MLP neurons of a small language model. Each row is named by its layer, matrix (up: input weights; down: output weights) and neuron, and shows model dimensions 304-431. Each number is 500 + 50 x the weight over its row's rms, rounded and kept within 0 to 999. Numbers have three digits each.
Before each neuron's rows, "fires on" lists the tokens most often at its 100 highest values on Wikipedia text that the model never trained on; "fires before" lists the tokens most often just after its 100 highest values on Wikipedia text that the model never trained on. A number after a token or word is its count.

fires on: "'" 85, "med" 5
fires before: "s " 74
L5.up175:516485507440451567507445474504502525547522510461537513529519515604549542526516514458487460527569484582533453504484437541331505530544511432569545467526543463507393411498522453587595535479481443529536561617576556488503473515560497446496481473458532510617481503524477441500502500524446538467517593523579498517430463566503466542505462575492451558505527532475425507412461501566534485448460
L5.down175:515505616376591539435589504491376450462463429540561571474477483542557481396522498405410606575495552461500531466524494534442556489525488476520569537545453484497528588563487434552577542380495547484481566528507512561543490513516566403503555499580573513524559464417535530492543441442423504401521516453527420450460443489456589566478465520551544557463470534482467481504464552591532497577461

fires on: "|" 83
fires before: "\n" 73, "\n\n" 10
L5.up1313:500502481436531521482467503529388517530504509544476473543464551447437453450458478478424522499468409432474427556523602560526425488456571466550512400489401548577546451509524546471501545522498549545522547506521529593591567504530525532473483577544511444520513549567526447530540505566543533543435552512477486514484446536459462531508424569478430477420394484421502411536523495555559528540525
L5.down1313:446527598572538525478566446561549469506467453593539597460477502548548471495484517520504477470426469530479519443444475399443498510439596562546527646512446554507519563422386487441504452546418504556538490521442466489513588555582487495553586492503423547569449376494512492493492428623424480551540495521438469503493523401569473445416469444500539490556463491513583533467527488446547461458482

fires on: "'" 76, ": " 11, "was " 4, "– " 4
fires before: "s " 52, "\n  " 8, "\n" 6, "\n\n" 5
L3.up1495:514444507481494528539478515564477511523477533527446525576578484464455642541417476457590544495532596543500599489511509522476470497475488473512490564514546475561583559500482433527464518532462531497442489499459528567439472595545557464552429567430492462488440549528514365458389591459444515462490469480434438443499471532442556569489530528556423500407384500517608519484564560506537480556485
L3.down1495:498532452479461423503476530508485431462495552493509457564408442454461536428492534422515468505502501460546441501526445411498550464484511448561462488521490508516508435404463512413531495494524451468471596425525466466569497487310518471524457510560511514485471450391471516610589538564604504474505543514512474424417531396449501522580507541496546439495537437523490491461456490515514463468481

fires on: "6" 58, "De" 6
fires before: "–" 27, ", " 13, "th " 7, "." 6, ": " 5
L5.up1140:408543569494472472471527497427504488558447470482422487559531329559548596567520582514434541481453478534474397468470532515513488478517480468444439444499363386505471503509484522581454508493496514570445583496571370470528545470504476575504515454510475416465506460536466429452426460534540568490485517518518434500546482495573481525519470542493398471496409467510506452607561475525526453469450
L5.down1140:412595410503513469495544559493483497513441467530491546431515490498525541592565470540536442475489488398530432536483489567509439573448480547439428468527444455466444539513503459470487429473518449551563513559502467583491498473569439513580460586598486522499501402529673458560485443567509494510568528519486521444505492457530480521552607540496475593470479503398418472512477487476423559452544

fires on: "ers" 20, "ent" 17, "s" 6, "ents" 5, "D" 5
fires before: ", " 20, ") " 20, ". " 11, "." 8, "s" 4, ")" 4
L8.up1491:524561544450569454425470543523423529438508472398579544444466524451506494426495480570450478597473487399603472486444388573611512485546563502587511556574512477456471567542489442531465521388523395483488616466535537499539490499519501517472456538510496433531477507502487485494434451453462506474514508474566447576546507463510546483505420523405442472548516497471502513522492480538573472520542
L8.down1491:444496527487494438530477535506552451534492443532480529397484563547548442493533437498436523535483544500439489551400525499557504536458436464545578467540532417525584409467522500631495482519410493509622538568486521573541480539570500502562416519507519368504398468459516492490513355554512582520533474444454539487572464521497668545506580464471477524575414494433554443525508480541498569578406

fires on: "." 70, "\"." 11, ".\"" 8
fires before: "\n\n" 58, "\n" 15, "A" 4
L3.up999:468488457450433408520502422467529433476482511511506532472528521495523488520463541475686531564452487469514455515481510538491489465534534537512510423507419459510598387518449515457453480522426435505499525507533539393463436408571502486519442476458516550530420437478525446513490487476506478526436537550502476493563556449562506499527580468508546495509578501483550513492498569418476529606474
L3.down999:560541534466457453516519425563544442486553507542415540516419544405441601548511511556434543456444463449489554451469495511488460465553506546524600510411489450479564571598395440505526575486490541461446400593496536603539500544503462499543477458450592481508408539492416525442445521453492425532531512480475552492477441458502447554392431598413508638489405472495529507458470525419463442482511

fires on: "am" 24, "ed" 10, "ves" 7, "ly" 5, "re" 4, "id" 4
fires before: ", " 22, ". " 14, "." 10, "\n  " 7, "-" 4, "ing" 4
L8.up1126:503504496351519627475506475550492432473572482460465479527475520447477407524498524459448494502410433444487475492458520461444432509502503525530473493426500412504503475470511559499489524498454404527460538525500395502507455434457528422468398559551477482471624538513542536498554492351546538543512460481461488595451500540412542509494493470459493422456478487438453516583550476397598595596500
L8.down1126:487464469562466548465481562552506553497534540560517471494417504524446469475499579464548528400455470472488475488491538558479498578523480533507499451525508423465537552450523524540580558582466508539591418451515506457438479531495538388500548585416479486471492457498488511531476527576524483422508548498480435506510503448461528487501552520572502500499498469509505511476544517468498568478536

fires on: "o " 40, "1 " 16, "1" 13, "0 " 11, "7 " 9, "- " 8
fires before: "| " 36, "|" 12, "." 5, "(" 4, "," 4
L3.up1087:453481485491487448526583539412502491599556488498451441528549453528542444595465524546479505595450547481472457523434480500525492580481464503534420494430457513598516445528478452546525459546539466522479530521490484452551567510473535480493554466459409438442473569526503561452519477449552533546399536493425541488422544545401627566512520501573560519392550438476540563517448550537526370558497
L3.down1087:444457468522574522512472431436522472492507487461497564507499523537530579374495510545522507488489476555522588493405517505470469538534424446491416463504576467531368515459508488479500538456602450551557500468473470471461447476482459425473424547517532444571539539480600526562403474506489414600550503470516489424484501396495489483552511435597490567634510523463617485468565576510533537457538

fires on: "1" 42, "0" 23, "house" 6, "College" 4
fires before: "." 18, ", " 17, "% " 11, ". " 6, "," 4, "–" 4
L3.up1365:432461518506437501551543450521537478565537476480469527502491519345485411494554529499405414525472455505530362515509529523403481469527435479506547507384425443529550536613534514482442506406497477557454568554501552547517507459487502440568568441519424398503519568461497547491481430486548490586487455512413571423513453457392442490531649527567468486527491478524602495484477530461483523435413
L3.down1365:444467412503503438520542492540583534473540558455517575533460579548503593470538434523481479499533453516530396499530455412543551492442469539477498471446481581542463572512462527443431496641501483457504489497480469595457541430461490436565537569478497461523486537487432482579580598449511626539477557539565493520523558422549500510528511574465428485459451568466526492448503515450467513532591

fires on: "." 44, "| " 42, ". " 5, " " 4
fires before: "\n\n" 45, "% " 16, "Votes " 9, " " 7, "|" 4
L10.up514:539503517441574447519507490500414501498493461573533489432493522527547555566630466515526615527494572553413441543508475557473459460520502544445481440468518468513513564486405512535478506414510477509694513459519543495526455480506546435509413562559453409527514473529477418495432553503403526538490505443447454545507495561478572511514537418509485536493492413582466497486548583468528497460414
L10.down514:513485484466515401461483452467421485521576481530502573551480489484427489565484496581520619585528436530480530478514572503480595483560542416490423422520536460484511614455489475487496520524505527542496537477581534568494475565495554488482460432562485573583480536527385511569429402521518498422452472501637483589517434477522455551567516475541543540496534471436408481472512492446543474597498

fires on: "." 96, "w" 4
fires before: "\n\n" 74, "\n" 8, "ex" 4
L3.up1432:442470432617519455538510565541498564535534525394504480457472569462481480440518443433455483526417542572573442502579520480541508534443505578466543413436404573518519505425557540465498476587428448609575505498438489588533577457589543507541551457524477493542538472505490494518558462576559523566469482489475436422488507497460571491500506497558447431500554525521519515516513532449476443514530
L3.down1432:505483504533489441464526465550511521448522452494460527599503522384514494469456512475586485475487445518458512484545479522517396514565531458513582538555483470536519477435529422562477408491480476478479427507520535517465499426455467462472522476465583505487459568495510482452506523515475539550409570442503533498473428460547492467560424448465576455504467516558484434531516493467481546392416

fires on: "'" 56, "re" 6
fires before: "s " 54
L10.up137:523564542479528466459440507449434441498446542514391553537429521580369602447486550438411494465427433419484584422517480464452478455422409522544550551488425395505435471469527611460543584614533504374568547443512520500416509524562503433457510549497477507489551517456567448460477593523556485424585444523521497478553565415472437507558486495438605485441496500537585429540496606582484439491505
L10.down137:440462477440547506477425467498488467490474468432472428476575421487432473542522437535591533512554456551494528566555461469479582534476466483518578512512541512504522520490505538557425418561435530566503494470546519514464521467428518433409462497489428524499554507569616439455433567549449480592463569533565479576517615628496492583448524410549504480511531523419508420470541423521467521487405

fires on: "===" 35, "|" 32, "for " 9, "| " 7, "of " 4
fires before: "\n" 56, "\n\n" 8
L8.up436:518526467452506455469500499514501508526424545513600575553536519530518477452540489588451454539522440550528421505403473526473485583533563426496531559552542509632535495551647494478484504417458591564459533504411514588557472392527530541502488532567509551384433532523554612558535399494444483514545585530551622516506509493443475506504431537530542465458470545473490479571538407483479521511434
L8.down436:541496551506463495448520457465476560569434478430484595422491535486394400488448452475575558480504526497404534508516571608558484523569495496556533520481466548453405443512506504525388504442518610599441503535457438446459562479616526546475498513513424545611519505488467426548467486458585530526561527492522457520578598483561574512533433470561497461513389499522498460441526463565596554595511

fires on: "|" 90
fires before: "\n" 77, "\n\n" 13
L8.up1396:519447449543465388545463580444493513429478418519531436487476534537485531452470518455398426475526504477507457482504507521489619596447495448567531459570609488526551419527478520460516381614486502494600511514459464399521480475498509449461456412488487443472467532522518483540514524604537584486511638496526527530527517463492444497582461487499531490421510464472429534525503498502577480466556
L8.down1396:522460574503537577420457462512497538441455436494435517578485464456461460480466475423496581502511446458557450480486585547450525402415519516491577628459515515540531489434436482508478450447451447463555520484478540505543510572432598411512507520557544465539569546603574520427447592473547481535491463570472460464515503415589641509491595574484555475389480544523440479553586510517507532477489

fires on: "'" 95
fires before: "s " 68
L3.up159:471531455516475555501521516595615495590613549442492471533554622596490543489484564579605507441485429509446516523450542484500553502517564501563396476551495438519536503485523489449493489476492559574484557434615514489435493472536529396525479489512497595433489475507536518492489481423447424613509525462485553509428527564512491523572440475439485513566517546449547453508450562642479447598478
L3.down159:530505555532497625440462497479472639496373481447572495475485466456543391496446494515397593483491427526487468510559493520406454493507472496529649469465440480464539588483559477440505507488517557579506450466534476516575474539397536456524498480443514468539618467518495503574566500463544437487511493497559486517513539577406542576542426555523484533526459569541497417458506482461483470501396

fires on: "y" 14, "ist" 9, "er" 9, "s" 9, "op" 7, "an" 6
fires before: ", " 21, "\n" 13, ". " 11, "." 8, ") " 7, "\n\n" 6
L8.up1024:455506490475475526374587515498579534431504484461430430500478464535541558381488553496551499419510520538522483472511463484522394595454525566491414539440455440544560509485400491479415496431615546544630494461528460519492409439582432482406547412539638435524523578493476469449506396435435438439476453557512485545490580483544491546539459514482512412509504457468509475514499515480480536453495
L8.down1024:501550488434488485562444484571542497549548488445402580557524406512489546525494476576446586520450502547521473509537493535507437529467547484562486540475517477454504498515538507456527513366579522494443521514408479500487567499631532405472420452481524578490563494539401552451638407640618494435476415445586493494508462448523507477525578490501529486516476394502541530435591471497539542501572

fires on: "'" 14, "20" 12, "8" 7, "i" 7, "21" 6, "15" 4
fires before: ", " 29, "s " 12, "| " 8, "th " 5, "-" 4
L10.up1477:619351459415492465535530496528473526495489490475524475485497484415433562501452502433533482479460494479477502518415470480577429488492473529554474591441545434528503454459556504453462487595524533478469453510424478621583504446566411455549449538490591526494527483458469441439472452569472438470595516486430505569380476519510473503551454540541549444583515530602520544506390513521513470451417
L10.down1477:507553489588489474371508489508455560563526554509561553482467439511511530434473535510457491537600475470465486493465561603508518424517451440477534467595497522489501476390458516425509559545534507443503438454440409488359423469491572421511555527511515555494507544524412436484522523434556483457480417529555534494578502521568419501484536517525439463483450513462517497451535486567450484521552

fires on: "==" 55, "." 15, "===" 7, "|" 6, "children" 4
fires before: "\n" 48, "\n\n" 37
L10.up1186:504503447554504514520415497505468562372533484651528549495481428521458534474545510515457553542470465504492436510484491519486513366475411466535513577479438556500495484558385568463465481445486521442391561531514483556537560488556563495419485479420507456505553498394482480533488456508424524556450513537491473507551442507437525558445460471452545465396526542509567436522550500470488487379463
L10.down1186:573483522467537413456382573456426611477501455539507536497405501526418485571456420593566454501581466515502556548494510556432518497471567552509601505558478532471451476473504552397517515506465454465420430505548456538538524531558480499536468572469542472493420570499432419442466499553438419636406465564515527577511442460557525525465498552520562422491519530481477506471560651438425414488457

fires on: "=" 32, "0" 31, "syn" 10, "Pre" 6, "Syn" 4
fires before: "\n\n" 32, "s" 9, ", " 8, "-" 5, "thes" 4, ". " 4
L5.up746:574479522487430504526494535491462538460570410555519405471411513519512478502520531507576426578443581561399551435507380517474504505490462472476480412579443509483554537476523499506500555508471529512591543497519485608515521489520453509463462548406518586518523503521424542532543623378552515534583573495456588530585480524475493428495544526489509605562588519511410496560477480416450602451537
L5.down746:545500549558445549530429449425400522535459546636447516503452565428516487443514441571551488409507488590497481442595468505494481466511483445577501475555445530529487497497564474468474474528486605524519438462497564523466538468408524444549518421508425545601494481562507468516522498476541454478444600530570493464588510472450528478498545543500379483520504425533525583499471523415498446456478

fires on: "'" 55, "the " 22, "-" 8, "." 5
fires before: "s " 45, "t " 5
L5.up164:502526395472524424454407500421469522545470401453469491447421473566546556493554479512519447501457490462491590546516489435516483460507531506481480533486506500504584441529581511446466538565492422606537590482549470429552527454505502529556460591496506459581459448488393466477477499443499536472536561453462490438517492478454609557499509546504438500490520490505465525513404510443570493495386
L5.down164:437498533592563515541521441585463562499401413552552477543520581499427553457448548523458510471471538514508540456558443530463489445494500489448496472567482553436654547509556492521486485562481484432490441399462461453541419511419539496490512352559506557547420447513538498444641524445450358634539526527489537548591484501543432482499497512445571456554464476554516633435513548457441484524552